Weights of a small transformer language model: MLP 1280 tanh GELU, attention and MLP in parallel.
MLP neurons of a small language model. Each row is named by its layer, matrix (down: output weights) and neuron, and shows model dimensions 0-63. Each number is 128 + 24 x the weight over its row's rms, rounded and kept within 0 to 255.
After each neuron's rows, "fires before" lists the tokens most often just after its 100 highest values on Wikipedia text that the model never trained on.

L14.down875 [109 156 114  94 109 116 137 151 125 148 100 120 141 169 137 126 129 105 147 117 118 138 135 123 125 112 155 112 128 100 148 139 159 102 126 128 111 169  97  96 112 178 144 130  96 132 118  99 165 121 105 131 139 124 159 149 142 118 108 111 125 104 108 182]
fires before: "\n", "\n\n"

L7.down214 [144  86  84 139 153 109  96 147  81 142  96 135 136 146 138 131 135 122 138 100 146 142 126 133 113 135 165 101 123 135  87 130 113 149 111 130 153 106 152 130 162 166 142 136 115 129 147 162 147 130 127 120 158 152 120 159  81 136 135 152 156 128 119 140]
fires before: "\n", "\n\n", "==", "of "

L12.down65 [ 99 144 103 119 121 105  98 149 143 116 136 149 145 150 135  98 104 148 131  91 136 103 105  83  91 177 143 128 136 126 168 131 170 120 127 116 148 137  84 119 163 132 129 151 129 169 119 124 117 164 108 126 157 115 112 148 151  90 109 103 114 135 115 117]
fires before: "\n", "\n\n"

L8.down919 [129  95 128 154  89 157 115 132 134 102  93 145 118 148 147 125 129 162  94 126 105 173 143 146 138 144 121 114 158 144 161  89  96 135 149 153 132 145 108 120 108  88 129 128 117 128 144 135  72 110 140 153 104 137 149 133 134 117 144 127 125 109 109 104]
fires before: "| ", "of ", "in ", "==", "==="

L16.down611 [134 142 144 109 118 115 124 158  95  86 121 133  88 129 116 140 136  97 159 130 104  77 153 118 119 157  98  88 115 114 120  82 170  94 125 121 121 148  97 133 139  93  94 116  94 139 122 141 118 136 133 107 151 182 125 129 121 162 115 157 133 138 104  97]
fires before: ", ", ". ", ".", "\n", ": ", "a"

L14.down327 [130  78  94  93 124 119 112 108 101 130 161 165 135 175 136 157 148 110 129 108 111 125 127 133 104 130 136 104 156 137 152 158 116 156 132 120  94 115 141 111 104 109 128 139 116  99 144 140 139 114 115  84 127 108 146 157  77 153 112 150 184 134 116 146]
fires before: ".", ", ", "(", ",", "s "

L14.down1127 [ 79 127 104  50  94 101 148 163 144 118 149 140 172 160 111  90 156  91 142 123  84 147 161 122 115 128 119 120 149 162 137 132 114 122 133 111 158 174 174 175 104 158  70 148 134 102 134 160 113  82 102 105 130  96 129 138 148 150 163 122 164 115 144 116]
fires before: "\n", "\n\n"

L10.down99 [143 104 103 113 124 100 132 125 128 157 129 118 115 149 119 177 137  96 141 146 142 122 129 140 101 107  92 106 143 126  98 125 171 137 119  95 132 164 150 143 144  90 129 138 151 120 105 148 154 149 144 147 106 160 156 149 109 106 146 121 137 120 134 151]
fires before: ", ", ". ", ".", ": "

L7.down561 [106 168 131 112 131  69 176 131  85 149 163 113 141 131 142 169 115 124 152  85 107 131 138 148 115 135 154 122 145 149 105 164 131  91 130 149 130 127 136 100 135 105 114 113 165  99 109 101 116  98 114 126  97 130 151 149  64 121 123  88  96 124 174 122]
fires before: ", ", ". ", ".", ") ", "\n", "li "

L8.down1090 [121 119 157 152 157 145 133 155 133 116 127 147 125 137 154 107  80 126  71 109 111 133 107 106 121 109 100 106 139 146 100 138 145 159 174 133 158 116 111 137 125 103 120 146 124 119 138 141  85 112  91 128 129 145 156 110 143 175 120 104 134  96 177 119]
fires before: "| ", "|"

L14.down305 [141 158 110 127  99  96  99 146  68 131 131 168 113 154 116 114 144 120 142 133 126 127 103  77 126 173 166 126 127 140 105 129 139 113 136 135  77 145  80 142 133 153 129 133 130 128 110  80 119 111 124  91 125 141 129 140 138 139 158 161 144 102 138 174]
fires before: "\n", "\n\n"

L10.down231 [111 140  88  95 163 150 126 138 118 144 112 142 124 129 147  99 134 143 160 118 174 149 119 161 146 147 141 143 125 155 122 124 108 112 127 147  96 113 160 138  92 112  98 140  85 122 155 131 126 154 137  66 169 138 110 148 133 109 123 108  81 157 142 134]
fires before: "\n", "\n\n"

L16.down65 [149 134 120  91 146 124 126 140 149 150  98 105 129 164 142 141 145 149 100  83  92 141 104 163 113 106 106 135 167 125  98 156  80 127  96 139 105 159 101 126 139 108 108 149 162 137 156 153 151 112 120 135 142 129 133 158 134 146 109 113 102  85 127 147]
fires before: ", ", ". ", ".", ") ", " "

L12.down300 [102 104 153 139 156 141  99 139 124 152 101 146 173 141 172 147 113 150 107 149 126  86 126 148 161 120 115 153 114 180 128 110 111 125 112 124 121 141 153 152 162 125  90 141 131 154 138 133 112 160 125 161 156 156 112 135 130 114 110 103 123 118 140 109]
fires before: "\n", "\n\n"

L10.down98 [135 153 127 105 162 157 117 120  82 129 101 171 139 103 152 148 155 135 142 104 111 124  88 104 115 134 143  94 147 124 134 125 168 154 120 126 120  92 157 132 146 121 127 105 161 145 141 129  84 142 128 106 175 124 147 191 136  92 127  99 162 140 109 161]
fires before: "\n", "\n\n"

L14.down778 [137 117 110  65 118  99 147 141 117 123 176 122 105 128 106 143 106 130 111 132 152 106 139 130 158  85 124 107 166 134 120 116 123 123 136  99 111 176 110 145  99 164 125  97 141 143 144 133 121 115 143 125 118 133 141 152 103 119 100 143 140 116 133 132]
fires before: "\n", "\n\n", "- "

L14.down110 [112 154 164 122 118 133 104 136 125 129 148 127 108 154 112 158 143 105 138 142 132 157 116 118 100 156 128  68 163  93 144  95 137 145 141 102 128 122 168  97 158 122 131 161 130 122  89 141 102 182 136  86 134 141 134 164  99  87 128 115 153 160 118 112]
fires before: ".", "-", ",", ", "

L10.down18 [129 162 131 135 117 140 151 154 126 147 144 113 174 149 162 120 129  97 104 123 172 145  62  93  98 100 110 127 162 113 134 126  92 124 122 122 121 151 102 117 134 161 134 106 156 165 127  79 104 114 149 142 126 114 127 152 122 159 134  99 164 143 168 153]
fires before: "\n", "\n\n"

L8.down463 [119 144 129 133 118  83 125 147  93 120 144 125 133 122 112 111 137 126 171 114 112 134 104 152 135 114 116 143 124 109 141 107 103 125 119 161 174 118 151 155 175 107 157 131 132 105 140  53 133 136 127 144 119 144 105 137 127 120 108 124 113 129 158 126]
fires before: "\n\n", "\n"

L8.down1246 [122 111 129 120 124 150 111 167 190 151 153 150 114 109 109 150 134 159  61 108 181 127 134 126 116 152 133 106 115 121 108 100 164 106 160  67 121  99 127 123  79 132 155 158 118 121 154 154 134 129 172 145 119 125 136 132 135 152 142 121 123 190 132 115]
fires before: "to ", "and "

L7.down92 [143 151 108 102 115 129  78 160 146 126 140 151 151 139 114 143 120  86 113 121 158  97 150 171 123 124 172 160 152 147 132 131 153 151 122 137 146 112 163 153 119 125 132 163 133 137 126 107 148  95 130 141  48 120 172 134 125 116 105 107 158 114 124 163]
fires before: "- ", "C ", "N ", "W", "F"

L7.down1053 [118 115 123 142 158  94 148 145 177 175 117 150 133 130 119 114 137 173 132 149 140 132 129  85 159 132 122 124 164 139  93 161 149 134 117 118  92 140 121 133 167 118 160 170 158 167 158 109 145 127 122 125 127 177 115 137  90 123 134 116  92  84 111 169]
fires before: "\n\n", ", ", "\n"

L8.down1224 [145 175 112 119 110  71 142 136 116 131 116 159 134 134 155 155 122 151 121 136 125 168 132 142 159 135 141 144 147 144 114 151 158 140 127 126 125 116 108 183 130 122 191  96  99 150  68  82 123 115 118 153 114 127 111 127 105 113 130 110  83 103 154 160]
fires before: ", ", "\n", ". ", ".", "'"

L10.down461 [138 188 106 131  89 139 138 141 110 151 117 133 154 132 130 124 131 157 104 122 150 126  84 122  92 148 120 118 172 123 178 109 121  80 124 167 151 157 134 106 115 153 128 134 126 116 170 180 115 132 106 166 131  72 133  97 100 149 112 103 126 170 131  99]
fires before: "\n", "\n\n"

L8.down1174 [120 158 116 194 127 112 144 112 104 158 119 156  67 136 157 146 165 136 152 136 106 140 173 108  99 107 170 112  93 134 163 148  80 146 121 153 137 125  91 109 130 141 108 124 151  82 124 106 129 135 117 126 105 155  98 155 115 139 127 122 154 130 110  98]
fires before: "| ", "|", "from "

L7.down1088 [105 123 145 137 121 130 135 128 129 135 126 101 121 158 130 145 120 115  85 141 144 166 149 165 144 109 136 186  98 148 105  88 118 118 130 135 154  99 139 119 121 161 123 160 113 183 166 160 143 101  85 123 142 131 200 161 154 184 110  77 142 133 137 123]
fires before: "\n", ", ", ". ", ".", "to "

L10.down819 [129 142 135 137 119 140 126 137 122 145 118 174 101 139 100 139 107 118 112 112 136 130 127  86 141 153 143 135  89 111 121 117 184  93  83 136 120 116 149 131 121 125 104  98 108 151 190 139 108 170  90 134  96 161 135 148 115 109 117 116 128 130 135 135]
fires before: "| ", ": ", "by", "medal "

L16.down1187 [130 129 100 154 120 137 122 108 169 131 129 151 114 111 146 106 118 168 192 140 137 117  92 130 126 120 127  86 111 175 143 122 163 104 168 105  86  93 178 123 133 119 121 138 159 111 151 138 151 136 141 121 103 131 177 123 158 110 137 135 133 122 159  96]
fires before: ", ", ". ", ".", ",", "\n"

L16.down52 [129 127 141 123 126  99 124 163 163 150 132 157 118 158 154 169 154  89 135 138 119 171 167 128 159 154 144 114 129 134 122 122 149 139 123 135 114 131 172  96 124 115 123 119 111 111 114 102 138 139 155 157 138 168  76 136 115 146 133 150 133 171 177 144]
fires before: "the ", "a ", "his ", "her ", "to "

L10.down28 [111 149 156 104 126 155 114 122 125 152 139 136 101 141  92 145 127 149  87 148 162 157 106 142 157 125 132 111 167 117 133 116  88 122 157  98 112 144  94 133 138 152 122 110 145 100  96  97 146 129 117 122 135 101 157 126  98  94 105 133 154 136 134 126]
fires before: "–", ",", ".", ":", "-"

L7.down562 [159 169 141 149 119  96 112 149 132  99 135 154  96 114 121 131 103 128 149 130 117 161 101 113 139 149 143 153 130 106 123 147 152 168 131 141  89 162 118 129 139 164 156 127 106 103 141  93 128 105 118 127 119 148 139 110 140 177  96 114 191 128 105 150]
fires before: ", ", ". ", ".", "\n"

L16.down143 [144 116 171 143 151 141 116 152 117 103 131 105 142 128 126 143 104 129 188 167 113 102 131 124  92 135 110 110 161 162 162 103 136 139 144  95 138 134 152 114 151 143 109  88 147 165 110 129 152 113 110 112 128  87 110 129  97 132  88 130 128  96 184  92]
fires before: "in ", "at ", "with ", "@ ", "==", "from "

L10.down1245 [ 92 107 140 121 117  93 134 146  80  98  87 125 116  88 141 168 172 111 159  94 120 144 102 121 121 128 134 132 132 133 139 116 121 135 131 128  99 139  92 123 144 116 118 150 125 153 126 117 150  84 150 143 117 123 132 126 154 162 103 126 139 137 103 140]
fires before: ". ", ", ", "\n\n", "\n", "."

L8.down880 [116 122 106 149  90 104 176 132 116 155 118 132 131 124 169 128 155 146 111 119  93 138 134 121 112 123 152 131 154 107 137  95 173 137  91 143 141 150 100 177 103 107 150 108 159 160  91 119 128 103  72  95 145 134 160 191 140 134  68 144 114 128 148 111]
fires before: ", ", ". ", "."

L8.down954 [123 107 134 117 115 128 103 127 133 116  95 113 135 129 141 129 133 135 195 147 149 156 126  73  62 111 117 146 149  90 129 134 112 163 113 146 108 141 124 134 143 126 176 155 123 127  78 132 112 146  92 118 149 116 129  82 148 132 153 125 140 101 100 145]
fires before: "= ", "===", "==", "Personal ", "rad"

L16.down580 [ 78 103 128 124 132 140 158 136 125 131 182 153 130 114 155 142 168 149  90 114 145 142 122 157 131 119 123 143 125 120 128  90 173 150 161 123 145 171 111 142 105 126 128 102 121 127 126 140 116 131 147 149 129 166 133 108  93 119  90 158 101 135 105  85]
fires before: ", ", ". ", ".", "of "

L8.down804 [128 141 125 114 100 111 110 141 101 151 119 145 119 139 129 111 139 129 116 142 134 112  90 137 110 135 119 129  94 147 162  96 161  56 134 142 110 126 142  65 152  95 126 127  96 160 116 138 104 117 133 140 115 119 109  90 139 122  99 163  87 125 157 140]
fires before: "==", "\n", "\n\n", "statistics", ". ", ": "

L12.down240 [134 135 149  89  88  95 135 147 124 145 108 136 129 115 128 159 128 147 157 130 141 141 165 108 147  96  98 146 135 162 164 131 127 128 112 144 122 104  80 145 158 106 155  92 112 140  65 145  95 156 139 164 126 111 121 138 131 108 140 183 127 144 147 165]
fires before: "\n", "\n\n"

L14.down758 [149 169 130 106 155 128 146 101  85 147 141 152 191 152 160 112 135 126 170 136 167 142 142 154 146 115 164 111 101 110 141 122 120 148  95 131 143 152 109 116 103 144 114 113 123 138 144 124 113 121 136 130 136 130 133 142 170 135 172  81 133 113 137 145]
fires before: "\n", "\n\n"

L10.down126 [117 150 146  98 101 147 138 120 100 139 141 131 152 178 113 116 130 155 131 116 139 103 146 134  87 118 132 141 126 123 123 162 160 123 111 121 123  66 133  95 147 137 109 115 157 160 117 126 119 150 147 123 147 122 150 168 175 104 118  85 116 152 132 121]
fires before: "s ", ", ", "t ", "\n", "ex "

L8.down725 [112 104 136 140 129 107 120 133 113 141 125 108 141 146 102 135 138 157 153 157 138 118 176 166 123 123 154 104 134 135 107 104 145 161 163 115 156 117 111 168 146 110  81 122  73 169 127 130  94 114 122 107  50 148 136 123 137 152 147 135 125  81 102 111]
fires before: "==", "===", ", ", "\n", ": "

L14.down253 [113 147 120 108 136 130 111 182 125 160 110 144 147 182 160 127 120 111 143 167 156 123 159  87 126 103 133 125 165 145 123 129 151 126 115 129 111 102 141 118 123 117 127 149 132 132  96 106  89 132 125 140 101 161 126 148 134 110  87 123 101 142 158 127]
fires before: "- "

L8.down137 [129 134 116 159 102 148 128 162 134 107 120 103 136  89  92 152 128 172  80  69 102 107 139 127 141 182 138 154 115 112 100 136 128 114 146 106 104 136  96 176 151  90 123 167 113 117  90 109 166  82 133  94 128 119 158 146 116 158 108 129 118 105 131 118]
fires before: "\n", "of ", "\n\n", "| ", "was ", "and "

L12.down1182 [102 142 130 111 154 149 101 156 114 146 134 146 141 152 141 135  66 182 118 140 129 101 138 122 128 123 115 125 181 163  85  87 149 139 159 127 136 130  89 130 126 129 146 150 138 115 113 111 144  97 154  80 150 139 136 131 133  98 190 141  99  97  85 147]
fires before: "\n", "\n\n", "–"

L12.down1211 [140  99 146 143 139 109 111 167 126 143 121 129 121 130 101 135 153 134 128  79 170 119 147  97 150 122 126 122 163 131 148 125 182 125 107 178 132 163 165 102 109 157 138 130 147 119 131 111 136 135 142 103 120 100 149 121 105 113 117 133  88 138 139 159]
fires before: "\n", "\n\n"

L7.down302 [103 123  96 103  70  86 127 162 133 135 130 100 140 157 147 164 124 126 163 151 142 119 102 147 139 130 125 148 147 108 137 117 114  87 139 149 127 138 125 130 155 121 136 127 113 133  89 131 147 105 108 148 134 141 141 116 137 134 120 102  69 137 147 127]
fires before: "- ", "li", "place "

L14.down746 [120 130 112 225  64 149 167 114 102 148 119 168 127 120 108  93 110 108 149 114 126 112 122 124 106 126 130 129  81 134 129 126 118 170 151 142 125  74 133 128 110 146 104 172 169  84 140 121 144 168 123 146  94 112  95 152 131 151 138 125 124 136  97 139]
fires before: "\n", "|", "| ", "(", "18"

L7.down1277 [ 90 151 135 140  77 185 139 159 117 146 146 105  95 116 149  97 118 123 148 158 175  95 107 140 110 151 125 115 164 114 151 134 210  98 109 138 112 119 133  61 128 123 148  84 118 138 128 114 125 167 155 164 110  98 150 132 169 133 145 116 104 140 129 129]
fires before: "==", "in ", "and ", "on ", "life"

L10.down723 [115 101 108 126 121 118 125 145 169 156 134  70 127 165 183 154 100 112  91  90  90 148 164 143 148 119 129 103 115 119 140  93 159 150 102 162 138 149 110  97 142 115 115 127  99 114 137 172 102 144  49 163 107 109 149 132  99 100 118 160 131  98 136  90]
fires before: "| ", "==", ". ", ": ", "===", "("

L7.down894 [158  93 128 145 116 110 125 193 148 136 150 101 147 163 184 116 163 104 104 115 169 164 134 138  95 109 132 109 114 159  93  79 106 148 138 162 108 111 105 149 119 152 109 114 166  99 150 122  85 128 118 110 125 162 123 143 117 106 131  88 148 134 114 120]
fires before: "==", "===", "career", "life", "\n", "ano "

L12.down54 [178 176 156  68 182 158 134 190 121  96 113 119 136 129 114 130 145 139 110 132 133 137 121 128 103 142 135 115 153 134 148 117 123 146 153 112 134 107 153 149 138 119 148 123 132 140 111 104 183  99 170 122 156 105 113 179 155 115 126 130 157 144 133 134]
fires before: "\n", "\n\n"

L7.down609 [124 122 107 109  96 100 125 163 113 118 100 181 103 129 130 163 112 144 160 157 137 131  94 153 160 113 145 180 119 163 136 166 133 129 110 101 196 116  91 143  98 113 181 106 140 160  86  79 105 113 147 101 113 110 144 110 128 133 102 152  82 138 131 115]
fires before: ", ", ". ", ".", ")", ": ", "\n"

L8.down1139 [172 110 110 155 123 112 145 124 133 135 117 146 174 153 146 123 117 126 120 156 152 137 126 105 153 139 155  84 122 186 168 117 138 134 118 127 133 137 141 132 144 164 101 115 126  91  94 147 178 158 105 141  78 166  93 140 108 125 102 139 158 146 139  95]
fires before: ": ", "not ", "=="

L14.down656 [ 96 109  90 151  76 105 136 143 100 123 159 138 134  99  82 111 155 115 118 103 171 103 106 120 159  98  98 152 129  99 171 114 112 156 144 133 120 141 140 136 116 142 119 104 102 139 142  68 127 120 107 126 113 129 135 135 142 140 155 101 127 152 154 157]
fires before: "\n", "\n\n"

L14.down629 [157 117 132  55 139  88 137 128 147 118  93 115 146 105 139 141 133 140 186 149 142 116 101 125 110 150 140 140 129 139 105  98 105 147 110 164 110 105 133 117  83  76 140 127 138 126 122 117 125 101  83 123 135  94 111 116 138 137 135 115 143 154 122 105]
fires before: "| ", "\n", "\n\n"

L14.down145 [135 159 110 140 145 123 157 131 146 125  81 132 165 138 168 151 122  86 138 161 128 140  98  88 135 107 110 102 132 125 128 152 113 137  93 134 102 100 162 133 198 120 156 141 134 145 137 128 134 116 131 124 110 140 151 122 125 153 145 132 135 137  81 144]
fires before: "\n", "\n\n"

L8.down432 [139 114 127 135 100 159 104 155 107 140 177 131 149  93 127 149 169 114 151 139 123 155 125 115 106 146 105 109 108  94 136 130 119  95 133 174 148 124  90 159 145 127 140 138 118 138 139  95 125 159 131 129 102 128 144 127 148 147 111 124  93  97 132 122]
fires before: "| ", "\n", "[", "\n\n"

L8.down131 [156  92 146 172 142 148 142 134  93 123 139 128  76 129 116 116 122 142 123 114 113 112 164 140 133 131  95 131 144 153 134 145 155  80 152 135 126 130 157 131 147 100 152 137 102 126 136 164 135 100 181 112 132 131 141 104 122 143 123 132 160 135 162  71]
fires before: "| ", "ern"

L14.down860 [127 111 133 158 197 129 126 125 119  93  79 121 116 152 156 129 115 145 167  77 169 118 125 118  73 134 147 146 106 106 146 162 140 124 109 102  55 116 102 125 129 133 134 111 143 129 132 119 120 103 122  74 130 131 136 143 146 100 157  99 127 131 149 175]
fires before: "\n", "\n\n"

L14.down497 [125  90 179 147 150  98 124 162  85 132 206 142 151 115 169 140 124 116 122 134 128  99  87 130 103 135 133 135 150 110 155 120 135 157  97 116 109 140 155 152 158 155 101 118 102 107  96 152 103 107 115 139 109 138 116 144 132 137 121 151 153 126 174  87]
fires before: "of ", "to ", "in ", "for ", "with ", ", "

L14.down379 [ 89 118  88 143  93 122 157 110 146 137 150  68 129  98 148 111 144  84 116 137 145 126 141 114 112 111 154 140 131 138 112 140 114  82 173 151 132 134  88 177 111 150  84 103 142 101 160 130 104 101 149 108  74 140 128 139 159 138 124 175 170 113 130  90]
fires before: ", ", ". ", ".", "\n", "\n\n", "a"

L16.down264 [118 140 135  91 123  94 105 156 137 116 118 161 124 146 118  96 151 119 128 130 139 168  80  80 131  93 116 139 148 147 111 137 143 136 149 131 136  93 117 122 144 166 107 112 110 119 100 148 115 129 125 139 125 151 132 164 129 157 129  86 119 107 132 107]
fires before: "\n", "- ", "|", ",", "| ", "with "

L7.down138 [137  57 110 153 144 116  91 177 104 128 135  88 139 109 150 141 130 101 135 132 150 158 116 158 111  89 159 151  98 110 124 167 120 150 142 120 128 156 148 134 100 113 144 150 123  93 108 108 135 161 106 156 144  96  75 121 160 112 152 105 111 122 113  95]
fires before: "- ", "= ", "E"

L12.down733 [114 157 115  84 113 164 158 184 128 116 108 118 139 102 166 131 101 109 133 125 159 116 105 128 119 111 148 105 189 128 159 155 167 130 117 149 130 113  94 134 144 134 157 141 103 119 148 130 115 133 138  82 165 138  74 148 137  84 113 101 109 128 121 152]
fires before: "\n", "\n\n"

L10.down407 [134 136 108 130 178 127 130  99 122 127 120 144 111 138 118  99 145 158 124 114 169 103 122  88 120 166 142 124 128 141 151 128 100 138  98 104 129 150 128 112  88 141 130 118 166 133 138 131 154 174 135 117 151 104  97 151 130 141 141 134 126 138 121 153]
fires before: "\n", "\n\n"

L12.down873 [109  86 121 137 162 135 102 135 113 146 106 116 126 116  97 100 128 181 124 122 143 118  91 118 119 132 141 105 116 142 140  99 122 128 129 118 116 136 143 120 140 138 128 146 124 125 103 166 172 106 142 146 143 141 151 158 149  99 131  78 128 103 120 111]
fires before: "\n", "\n\n"

L7.down101 [160  89 149 144 131 121  95 163 105 142 128 132 126 113 140 156 139 153 117  99 147 129 137  96 108  99 131 148 139 139 127 155 116 165 142 178  97 109 152 130 111 138 151 153 113 115 123 139  84 174 106 109 161 122  72 108 143 103 145  90 144 120 106 115]
fires before: "- ", "= ", "| "

L8.down1060 [122 179  69 128  85 114 126 131 123 134 117 143 134 155  96 139 114  78 131 147 169 110 149 104 164 130 116 124 113 148 138 122 160 130 107 123 115 115 139 146 137 161 154 133 103 131 121 159 151 146 161 128 150 150 137 153 177 136 137 180 145 130 151 118]
fires before: "- ", "of ", "[", "=="

L8.down709 [148 148 141  84 140 140  78 152 124 143 127 118 119 153 109 129 109 148 138 143 123 119  71 116 118 132 158 118 143 128 174 113 158  96 123  96 119 121  93 111 155 159 132  94 122 139 142 102 119 111 132 102 133 113  93 168  90 122 116 121 120 142 138 138]
fires before: "\n", "}", "=="

L10.down1125 [142 117 146 122 114 157 132 117 144 131 125 108 137 137 120 122 210  81 118 119 114 149 122  99  83 155 165  89 142 118  99  81 152 117 121 113 134 159  77 118 127 121 140 135 125 120 122  74 146 105 126  98 127 167 145  99 143 143  94 127 132 115 142 119]
fires before: "\n", "\n\n"

L12.down996 [ 99 134 152 182 106 132 139  84 150 129 173 132 143 128 126 105 124  96 150  92 157 122 100  76  93 120 150 139 141 116 127 114 142 143 121 163 133 108 122  98 131 129 127 129 114 121 122 108 104 162 116 136 128 161 143 120 139 136 124 106 132 139 162 120]
fires before: ": ", "i"

L10.down806 [102 106 138 111 106 124 171 124 162 131 157 116 162 187 160 139 128 121 132 158 137 111 149 134 137  97 135 152 146 122 120 121 136 121 114 115 133 126 115 124 117 141 135 143 156 100  84 184 114  99 111 103 126 109 117 123 169 143 142 129 135 157 126 121]
fires before: "==", ". ", ", ", "also", "==="

L7.down187 [152 137 135 143 137 120 114 142 119 143 137 159  74 152 140 129 134 147  71 115  89 139  72 138 197 137 121 112  89  69 105 155 125 168 133 118 121 150 140 147 137 137  84 142 101 101 126 110  96 148 110 160 115 124 123 159 115 135 143 121 133 106 120 107]
fires before: "| ", "\""

L8.down339 [120 149 105  52 152 122 122 109 128 127 112 151 169 177 146 119 129 131 139 109 136 123  92 143 119 107 181 114 199 109 121 131 126 129  90 150  92 119 148 126  98 106 163 122  85 166 126 131 106 129 126  93 125  87  87 123 134 139 129 135 153 112 130 131]
fires before: "\n", "\n\n", "000 ", "9", "6 "

L14.down1243 [126 167 121 183 167 102 110 158 157 102 143 142 129 151 164 121 102 145 103 107 119 178 114 143 122 123 120 154 106 160 146 151  89 121 111 118 139 150 173 140 160 160 111 140  79 160 147  90 117 122  96  90 117 165 142 106 115 143  96 112 147 118 135 120]
fires before: "of ", "| ", "to ", "in ", "on ", "for "

L14.down275 [129 103 107 127 164 129 108 133 133 174 109 135 153  94 156 128 144 143 145 110 136 100 130  93 102 143 132 131 162 120 134 115 143 135  80 135 138 142  85 145  86 147 107 158  89 124 126 152 131  51 170 116 102 120 186 141 128  97 124 113 128 135 142 100]
fires before: "\n", "\n\n", "| "

L12.down342 [131 123 131 106 141 135 152  97 124 116 128 135 145 166 142 134 138 114 160 137 106 123 118  89  83 116 127  58 150  95  87 159  90 162 113 125 129 113 156 167 167 104 140  95 113 106 121  90 118 127 105 141 137 127 143 137 136 145 156 132 154 112  87 123]
fires before: "\n", "\n\n"

L10.down418 [125 146 129  92 167 130 149 146 122 114 138 103 135 131 176 163  89 153 163 155 120 132 128 128 102  86 168 109 133 121 114 129 121 147 102 107 126 139 126 124 109 126 168 100 125 138 131 145 152  98 119 125 185 104 126 159 142 117 169 104 159 123 126 105]
fires before: "\n", "\n\n", "| "

L14.down1089 [145  99  82 108 150 100 172 130 135 160 120 121 144 164 133 133 113 137 143 111 131 113 141 151 121 144 155 114 123 127 155 144 164 145  96 125 198  72 117 152 133 137 138 142  87 153 133 109 143  87 124 171 124 100 136 121 109 156 115 113 145  81  79 103]
fires before: ", ", ". ", "\n", ": ", "."

L12.down1225 [134  99 129  79 155 170 103 195 150 174 120 146 136 130 139 124 132 126 143 138  95 144 117 104 101 141 123 123 130 113 125  96 117 144  97 122 136 119 120 106 166 116 142 127 116 122 133 133 126 138  97 137 160  91 136 137 173 118 155 120 130 124  98 106]
fires before: "\n", "\n\n"